{
  "n_layer": 14,
  "d_model": 320,
  "n_head": 5,
  "n_kv_head": 5,
  "head_dim": 64,
  "d_mlp": 1280,
  "vocab_size": 16931,
  "activation": "swiglu",
  "norm": "rmsnorm",
  "norm_place": "pre",
  "norm_eps": 1e-06,
  "positions": "rope",
  "rope_base": 500000.0,
  "rope_fraction": 1.0,
  "qk_norm": false,
  "attn_scale": 0.125,
  "bias": "none",
  "tie_embeddings": false,
  "parallel_block": false,
  "init": "normal",
  "init_std_qkv": 0.0236,
  "init_std_o": 0.0,
  "init_std_up": 0.0236,
  "init_std_down": 0.0,
  "optimizer": "adam_variant",
  "lr": 0.000811,
  "lr_mult_qkv": 0.5,
  "beta1": 0.95,
  "beta2": 0.95,
  "lr_head": 0.00683,
  "grad_clip": 1.0,
  "warmup_steps": 256,
  "schedule": "wsd",
  "decay_fraction": 0.561,
  "decay_shape": "linear",
  "final_lr_fraction": 0.1,
  "batch_tokens": 32768,
  "seq_len": 512,
  "doc_mask": true,
  "train_tokens": 458300000,
  "steps": 13987,
  "dataset": "wikipedia_en"
}
MLP neurons of a small language model. Each row is named by its layer, matrix (down: output weights) and neuron, and shows model dimensions 176-303. Each number is 128 + 24 x the weight over its row's rms, rounded and kept within 0 to 255. A neuron's up and down rows have the sign that makes its largest values positive.
After each neuron's rows, "raises" lists the tokens whose logits its output raises most directly, leaving later layers aside.

L11.down635 [ 57  88 129 106 127 138 132 130 136 136 176 135 105  92 153 133 142 133 130 152  75 117 155 119 139 117 127 127 150 106 153 112 152 116  86 163 114 103 122 124 123 119 122 170 131 138 129 136 128 127 141 179 106 130 114 163 132  91 125 106 136 129 134 118 129 153 120 156 114 130 144 146 116 171 126 137 153 138 103 137 124 161 116 130 136 128 166 127 137 142 115 173 113 113 119 155 154 110 125 110 135 158 162 104 144 150 136 148 130 126 151 127 125 123 158 110 145 156 125 111 111 132 147 158 132 137 118 114]
raises: "ived", "ances", "inity", "airy", "ense"

L6.down483 [ 74 115 152 124 151 122 103 115 109 100 115 143 172  90 132 146 126 162 105  97 114 137 138 134 103 186 129 132 135 116 137 136 113 106 147 153  87 183 121 104 169 104 147 149 111 120 118  78 107 106 129 118 119 140 125 122 119 143 102 124 114 112  99 150 113 142 152 165 133 110 155 122  82 141 143 110 117 143 107 142  86  97 133 122 111  97 189 137 151 122 129 199 114 141 104 132 117  98 119 103 101 131 119 113 128 108 118 114 162 144 116  85 130 122 161 126 117 140 165 107 128 151  16 106  99 138 116 146]
raises: "1", "9", " |", "8", "7"

L8.down314 [ 77 107 145 126 154 110 140 111 137 140 105 135 141 139 125 123 124 161 161 104  89 139 123 109 111  95 106 126 123 114 133 133 144  77 167  92 149  98 112 152 126 137  90 105  95 156 172 147 153  87 116 140 112 144 129 135 133 143 100  86 130 129 115 125 142 105 165 128 145 146 150 121 127 173 118 138  92 144 102 165 109 160 104 109 111 166 110 131  57 129 168 136 149 116 146 112 117 120 138 152 146 162 172 148 113  94 149 123 155 117  86 136 132 123 110  95 136 152 147  67 160 149 120 156 128 136 130 113]
raises: "ed", "ing", " cover", " of", "ex"

L8.down435 [129  94 161 122 124  98 142 149  84 141 199 103 115 108 123 104 142 136 121 139 131 117  89 108 147 151 172 151 105 111 146 159 142 128 163 106 109 138 116 102 104 154 137 145 165 130 166 172 106 145 137 144  90 124 118 126 121 171 104 125 125 107 164 129 119 130 121 148 112 102 183 157 126 100 119 128 108 102 117 122  94  87 111 122 110 128 105 117 100 125 159 147 101 129 144 145 110 149 113 111 119 110 133 154 140 160 151 133 161 147  97 135 141 139 159 145 112 101 125 134 122 174 137 143 124 148 154 113]
raises: ".)", ").", ")", ".),", ").\n\n"

L11.down610 [132  98 110 145  76  94 109 121 107 157 167  95 134 100 109 127 130 133  96 151 122 153 136 123 110  93 129 186 148 119  60 117 124 115 107 111 140 113 114 147 141 141 130 144  92 141 142  86 177 130 140 125 167 143 181 118 142  99 141 121 134 114 130 153  89 117  95 148 111 126 125 111 160 140  97 108 125 151 141 127 182 117 161 155 133 168 105  69 130 119 102 109 133 139  91 153  99 112 131 169 162 102 128 136 134 104 132 124 154 100 174 129 108 151 133 157 127 111 104 148 104 115 152  83 161 163  64 103]
raises: "with", "over", "inding", "aking", "long"

L10.down551 [130 115 123 113  90 160 121 166 106 124 189 149 118 125 157 132  84 127 122 138 116 126 124 152 120 128 128 113  96 121 143 133 125 157 168 107  99 115 109 133 153 106 148 159 107 135  86 117 162 142 153 109  96  97 100 113 122 147 141 154  89 176  91 109 141  94 136 149 122 147 113 141 139 109 115 128  50 163 119 177 128  98 186 144 121 138 141 117 107  89 135 134 159 148 130 111 155 119 100 156 136 123 150 157 116 108 108  94 113 140 146 130 149  91 114 147 150 134 108 124  81 125 147 106 111 120 154 165]
raises: " the", " its", " their", " his", " it"

L8.down207 [113  82 185 126 109  96 112 135  97 103 126  95 121 120 113  98 193  91 170 142 132  88 122 143 154 152 117 126 142 132 141 155  93 101 124 105 143 159  86 132  93 128 155 106 121 166 139 141 113 173 125 147 129 138 151 171  80 147 112 117 103 149 115 135 129 110 102 121 114 116 102 150 117 129 149 134 151 133 115 112 145 121 127 111 130 113 156 131 120 135 123 176 123 107  85 127 100 147  97  89 129 159 105 112 156 141 158 164 123  85 135 125 120 133 144 120 109 132 152 150 103 164 160 125  84 143 161 169]
raises: "th", "'s", "'", "se", ","

L4.down315 [121 156 136 131 146 143 171 164 145 125 140  85 132 156 155 134 122 141 132 133 153 141 155 126 106 154 117 103 161 119 119 155 161 108 152 148 116 137 117 141 130 133 147 132  67 144 138 127 126 134 170 161 108 129 135 116 164 141 100 145 141 126 166 103 157 121 163  94 144 138 141  85 134 122  98 142 104 122 155 185 127 165 108 134 141 112 126 139  84  83 127  94 155  95 126 160 127 132  96 146 122 147 151 100 102 162 108  69 165 119 152 138 121  91 140 141 108 122 138  74 117 152 163 158  74  86 127 124]
raises: " music", " album", " albums", " musicians", " soundtrack"

L4.down1163 [109 127 166 135 100  97 162 126  82 137 154 137 123 131 150 139 112  96 147 104 127 105 141 133 136 132 111 133 151 173  93 169 122 125 180  97 138 129  92 135 135 131 127 113 135 109 115  67 154  96 115 154 143 108 112 105 102 136 130 164 138 113 131 137 128 127 162 165  81 137 137 111 149 143 112 135 134 152 147 138 139 135  79 101 123 123 135 128 140 120 142 115 113 139 144 122 126 129 119 141 119 125 151 113 113 122 100 165 106 126 124 108 164 117 141 108 153 132 113 133 135 155 136 145 126 126 114  91]
raises: "o", "ics", "s", "ic", "ically"

L10.down108 [119 121  89 162  62  95 103 137 139 118 102 122 137 104 155 136 171 139 139 138 156 112 155 140 169 161 154 119 159  96 131 118 174 142  98 118 101 147 147 108 128 151 121 112 114 133 168 149 136 115 144  83 119 144 125 127  98 132 131  97 140 110 112 150 138 115 112 149 105 120 131 124 137  87 149 103 124 131 125 135 164 129 165 165 112 138  77  89 157 184  89 132 118 119 115 133 141 150 149 132 112 100 110 113 158 152 154 114 124 122 136 124  99 127 137 130  92 120 140 131 155 125  97  84 109 125 127 137]
raises: ").\n\n", "\"),", "\")", "})", "})\n"

L10.down635 [127 101 101 150 101 136 164  96  93 147 105 139 122  95  92  70 111 142 142 119 116 142 127 126 165 148 109 158 136 134 106 138 123 115  97 110 139  90 147 111 132 130 100 132 106 129 139 125 158 121 100 119 113 100 116 158 130 111 115 150  89  92 163 195 134 147 105 113 117 120 124 163 142 144 124 149  88 111 119  69 153 107 147 126 143 132 148 135 121 121 139 147 128 107  91 109 136  96 133 165 117 172 170 166 139 137 122 102 162 155 102 159  98 132 146 160 128 155  85 148 115  95 151  97 124 138 148 163]
raises: " their", " them", "ately", "ged", "eded"

L11.down1213 [ 82 127 129 115 106  82  87 102 168 130 138 167 107 125 103 149 132 146 135 136 127 117 133 151  89 129 101 132 111 127 137 127 137 123 116 141 173 124 160 104 117 141 128 136 104 115 126 154 113 121 113 125 150 117 133 109 135 126 150 149 111  81 116 149 141 118 133 114 144  97  82 137  97 140 117  87 157 130 122 129 142 101 135 131 112 134 103 157 119 132 117 142 144 100 172 133 107 161 122  65 125 128 140 155 137 134 113  92 135 157 114 148 117 132 103 111 161 142 129 127 153 132 120  99 126 126 151 147]
raises: " Sri", " Kash", " Bangladesh", " Shah", " Bh"

L10.down1109 [126 129  72 162 150 147 138 133  99 101 120 121 123 109 103 127 151 109 108 103 153  59 159 122 120 143  87 134 172 129 114 113 161 132 149  76 143 121 141 135 146 137 137 120 143 125 150 141 117 143  96  76 117 142 140 119  85  83 143 145 215 138 141 111 125 127 113 153 147 155 107 156 121  96 107 174  92 129 101  65 142 113  91 157 117 134 168 113 133 116  89 168 141 121 137 132 154 137 129 155 161 135 133 142 159 147 152  77 149 129  74 115 135 120 134 143 130 112 155 125 126 146  80 162 131 131 152 128]
raises: "8", "7", "9", "4", "6"

L10.down936 [164 158 177 185 123 100 178 135 142 108 131 125 110 154 140  93 123 115 118 142  94 145 157 144  79 142 132  98 160 124  79 113 144 112 100 175 113 123 149 139  89 160 111 119 117 107 103 138 103 135 146 129 142 153 172 117 122 129 123 134 151 139 180 143 126 124  97 143 107 129 125  81 131 101 140 144 123 123  94 143 171 173 103 131 136 122 126 157 102  63 162 114 145 146 119 151 124  94 150 131 138 132 133 125  86 135 126 144 163 135 127 138 129 138 131 100 120 106  96  95 106 142 141 162 100  91 122 176]
raises: " soundtrack", " album", " remix", " Sound", " albums"

L2.down513 [152 158  92 160 139 144  87 118 107 131 111 129 157 142 124 105 119  98  95 141  97 152 152 168 128 126 180 144 113 111 140 116 101 103 148 147 123 149 127 141 158  99 154 146 158 139 137 139 138 147 154 129 175 144 119 131 139 143 109 146 116 110  75 125 150 125 132 160 134 174 115 148 161 138 153 130 120 110 138 105 138 111 162 144 147 124 120 127 147  82 113 139 139 131 156 153 139 153  89 134 172 118 146  78 139  98 104 136 124 152 140 121 130 153 132 141 112 112 134 144 112 130  85 116 128 118 139 118]
raises: " them", " by", " that", " the", " about"

L11.down1217 [153 124 121 126 148 136 146 146  96 132 143 142 112 124 132 147 145 126 125 156 127  90  91 144 138  83 148 159 120 139 113 193 175  93 203 112 102  90 109 126 119 123 110 148 107  87 135 122 121 106 168 149 115 121 154 103 130 122 179 115 139  98 110 134 121 141 133 147 108 128 153 112 105  97 127 126 150 161  90 136  83 128 135 159 120 103 156 143 123 118 174 142 116 105 122 163 134 113 118 163  82 161 136  94 144 110 129 129 117 134 110  89 132 127 140  86 156 101 142 145 122 109  74 123 150 132 106 134]
raises: "5", "7", "6", "3", "8"

L11.down447 [103  82 107 128 143  97 146 132 113 100 139  82 178 109 137 140 139 145 108 117 154 131 119  94 145 155 132 117 153 112 140 129 154 171  88 129 112 145 141 114 121 154 145 130 142 126 198 148 112 125 142 117 104 179 129 110  82 132 131 144 145 131 133 160 142 182 169 126 141 125 131 117 132 142 100 105  97 113 159 151 136 106 139 141 156 139  98  78 133 133 108 121 111 114 108 122 145 153 150 126 119  97 119 140 152  92 173  97 150  95 136 116 121 107 126 137  94 100 162 120 152 153 126 144 114 124 131 138]
raises: ").\n", ").\n\n", "})\n", ".)", " |\n"

L11.down34 [127  90 113 155 124 168 122  88 149 123 133 129 142  99 119 143 126 162 108 176 127 129 122 124 137 219 121 121 143 119 140 149 147 162  94 112  73 127 105 102 108 179 142 122 149 105 143 144 121  96 144 155 117 130  95 120 122  88 131 154 147 153 115 124 103 109 135 133 142 134 154 105 109 137 130 151 152 114 108 101 120 133 134 133 123 149 127  98 131 149 122 107  91 179 159 149 137 118 148 112  94 144 122 123  79 123 177 108 124 101 144 135 146 140 103 139 117  86 150 111 118 107 156 139 101 166  94 116]
raises: "ency", "ence", "ability", "ements", " matter"

L11.down656 [127 103 146  95 127 132 133 109 126 148 136 133 167 131 161 176 128 175 153 141 152 118 119 157 146 108 116 129 167 112 120 159 151 115 113 145 101 138 146 144  80 138 134 163 114 105 131 111 101 164  95 127 109 106  76 148 164 146 154 137 126 120 110 129 146 115 146 126 140 112 142 153  91 171 132 115 129 127 124 129 102 125 140 116 150 152 182 139 114  53 130 139 106 148 118 113 116 148  89 121 108 132 127 155 131  98 139 158 102 129 116 106 132 128  91 164 138 167 157  90 151 126 150 119  83 155 137 124]
raises: "ships", "ially", "bers", "hold", "ial"

L11.down1255 [103 124 138 135 108 106 117  96 125 147 117  76  98 114 116 116 118 146 144  87 101 145 133 118 164 155 118 127 124  95 107 131 149  89  99 143 117 132 113 153 114 105 146 166 137 118 165 123 134 151 124 124 106 123 104 123 168  99 157  94 101 109 139 144 130 104 117 140 108 138  87 130 124 140 121 138 114 113 114  84 105 134 147 128 134 146 105  84 111  85 137 117 117 134 115  93 141 151 118 106 148 110 189 123 128 117  98  99  75 104 138  93 141 131 118 140 132 117 153 138 118  85 134 179 115 128 153 110]
raises: " its", "ated", " their", "ator", " her"

L11.down28 [112 149  85 142 110 121 144 120 126  86 145 108 160  84 131 101 141 134 148  94 125 145 146 113 104 111 163 106  93 120 151  83 106 157 183 151  95 103 130 119 114 101 119 116 125  83 158  99 141 145 105 129 136 121 124 124 109 138  71  88 125 114 144 124  97 178 114 135 105 145 126 122 127 100 114 153 136 128 129 108 118 119 111 100 105 124  90 117  87 130 142 141 130 137  94  68 122 112 132  84 166 115 153 127  94 100 126 199 134 126 130 157 134  94 111 159 135 116 190 158 159 144 163 133 128 135 101 107]
raises: "head", "land", "play", "active", "side"

L11.down860 [164 133 122 147 144 148 129 104 158 114  88 104 102 107 122 123 104 108 169 109 128 126 160 120 163 114 167  99 119 134 114 128 114 102 149 121 134 135 141 138 121 144 164 141 177 127 138  81 136 148 133 120 131  48 148 154  93 145 102  90 101 138 126 122 145 142  76 123 149 164 142 134 141 129  90 141 131 126 119 174 117 133 121 153 132 111 135 130 104 130 170 126 204 106 111 108 124 147 147  95  96 137 172 110 120 143 101 143  99 121 131  97 160 138  61 146 155 135 104 125 126 139  99 158 132 132 108 180]
raises: ",", "'s", " and", ":", ";"

L8.down636 [163 105  65 112 125 100  89 117 136 103 113 177 102 129 125 146 133 132 161 130  71 146 167 115 149 130 132 135 122 130 114 121 130 124 128 125 104 149 119 122 112 186 194 128 185 114  95 109 125 133 101 173 120 107 114 155 130 135  99 152 118 146 160  90 148 136 138 139 133  92  88 144 146 143 171 111 139 135 106 135 126 141 126 106 142 138 138  92 144  63  56 109 112 129 135 114 117 109  84 136 126  92 142 171 177 102 112  93 120 102 128 110 116 145 132 120 119 117 117 144 110 112 121 108 114 104 151  86]
raises: "er", "erb", "ze", "um", "st"

L10.down375 [108 114 137 123 129 203 127 117 135 119 156 141 132 140 121 124 116 103 130  95 111 167  92 151 133  97 117 129 141 127 135 171 126 150 133 166 126 144 162 157 115 100 120 167 137 100 135 122 125 114 123 127  71  95  98 127 113 138 144 130 153 134  96 137 129 136 132 135 114 141 158 101 107 104 127 102 130  87 101 140 169 117 100 123 116 118  99 137 125 116 151 104 124  95 138 131 114 130 120 110 102 120  76 131 119  80 127 139 141  90 166 175 123 160 101 157 115  80  87 101 159 171 135 138 123  98 169 163]
raises: " locations", " sites", " songs", " tracks", " theat"

L4.down553 [103  90 137 120 113 135  98 101  92 157 121 111 171 133 131 140 184 126 113  89 121 128 134 132 131 154 138 123 115 106 137 119 121 123 145 165 113 130 149 182  69 156 109 130 108 127 170 154 125 116 142 120 134 148 162  99 148 146 122 107 110 100 131 118 180 119 104 139 155 170 127 154 156 146 130 118 146 112 113 131 127 123  98 141 102 143 149 132 135 114  92 120  75 197 158 124 138  97 127 143 141 126 102  97 143 148 132 144 169 110 127 148 142 135 147 101 112 110 148  86 119 160  47 130 135 160 126 105]
raises: "1", "9", ".", "2", "8"

L11.down974 [ 99  83 153 151  96 126 122 149 124 126 114  76 115 114 130 105 141 164 127 133  95 132 151 161 132 120 109 110 101 130 138 131 104 149  91 103 157  97 140 172  86  91  56 134 128 126 137 151 156 114 150  90 152 163 148 131 121 137 128 151  90 135  79 141 117  85  86 112 119 119 161 106 169 119 117 154 104 132 105  96 134  99 124 114 150  95  92 136 152 104 150 123 148 144 105 154 135 163 124 124 126  92 147  94 127 128 163 129 130 140 147 121 140 104 108 109 128 128  92 125 110 123 101  82 106 129 149 109]
raises: " their", " another", " its", " below", " against"

L11.down1267 [151 129  93 112 153 115 128 102 124 132 141 134 144 129 121 126 154 133 140  89 133  97 147 105  97 155 129  94 142 132 141 124 145 179  87 130 112 151  91 142 130 174 171  77 100 141 132 143 115 135 155 139 143 119 152 102 145 126 141 171 153 123 109 142 151 122  99 182 144  99 175 136 126 108 111 105 121 166 127 150 117 150 136 150 127 116 134 116 155 191 108 148 117  96 130 158 141  66 133 140 127 116 136 111 124 148 109 141 100 140 147 134 128 103 175 135 148  97 136 132 118 100 169  92 106 110 156 138]
raises: "cer", "ater", "os", "amin", "arter"

L11.down468 [113 156 143 138 130 106 153 118 138 163 166  89 166 132 175 139 152 127 144  89 122  97 163 137 108 152 114  77 137 123 171 163 163  77 126 129  92  86  95 178 132 152 136 116 118  91 159 125 146 143 144 101  90 134 140 114 125  96 132 119 147 152 121 144 128 134 157 153  86 115 164 137 139 113 107 103 158 116 121  99 110 185 159  67 175 132 169 140 131 113 145 120 125 103 116  86 101 116 142 136 158 134 132 152 158 114 131 101 131 166 180 152 162 118 152 133 109  96 125 164 154 139 122 120 131 134 145 114]
raises: " came", " takes", " holds", " existed", " uses"

L4.down74 [ 40 135 128 140 134  85 132 117 127 118 148  70 153 137 114 165 149 170 108 108 110 135 113  98 168 149 129 131 106 132 110 155 142 145 175 144 151 171 130 140  95 113 138  95 124 130 165 110 103 110 131 116 112 148 132 123 139 140 114 159 120 135 119 154 118 117 149 135 139 121 140  97 151 116 109 105 100 107 125  98 144 119  85  94  99 118 162 114 115 130 109 131 130 148 125 130 147 116  89 123 128 141 103 112 130 135 110 123 195 134 129 133 135 124 162 127 105 133 156 166  92 141  89 133 121 150 189 103]
raises: ".", "9", "0", "8", "4"

L2.down211 [135 146 136 116 118 167  99 133 134 180 142 138 110 106 125  93 124 131 109 156  83 128 123 135 164 148 164 143  72 124 146 186 144 157 124 112 100 132 128 110 129 122 114 169 153 141 205 152 144 141 149  89 168  73 145 125 137 103 121 107 174 167 146 143 118 146 128  99 164 149  94 104 144 104 136 152 114 161 180 127 159 129 122 102 131  96 124  94 139 115 102 161 188 129 137 123 146 136 131 134 142 126 152 146 144 158 154 138 156 146 139 110 120 114 115 118 123 103 131 128 125 132 146 118 139 143 135  86]
raises: " by", " in", ":", " their", " with"

L11.down678 [127  97 120 150  66 104 117  79 123 121 126 134 126 121 132 134 112 112 173 118  93 108 154 131 110 170 141 139 113 117 108 102 151 128 144 173 136 116 153  64 104 132 149 162  90 129 168 100 110 101 145 118 134 143  86 132 156 135 104 106 129 143 122 123 122 112 122 125 118 133 100 121 177 144 108 122 106 141 128 105 153 102 124 137 149 134 109 128 141 136 120 202 105 158 103 148 132 126 101 110 134 122 157  89 144 146  87 135 106  91 161 152 168 140 131 107  98 120 136 123 133 119 134  99 140 138 129 125]
raises: "way", "ings", "earing", "ham", "ans"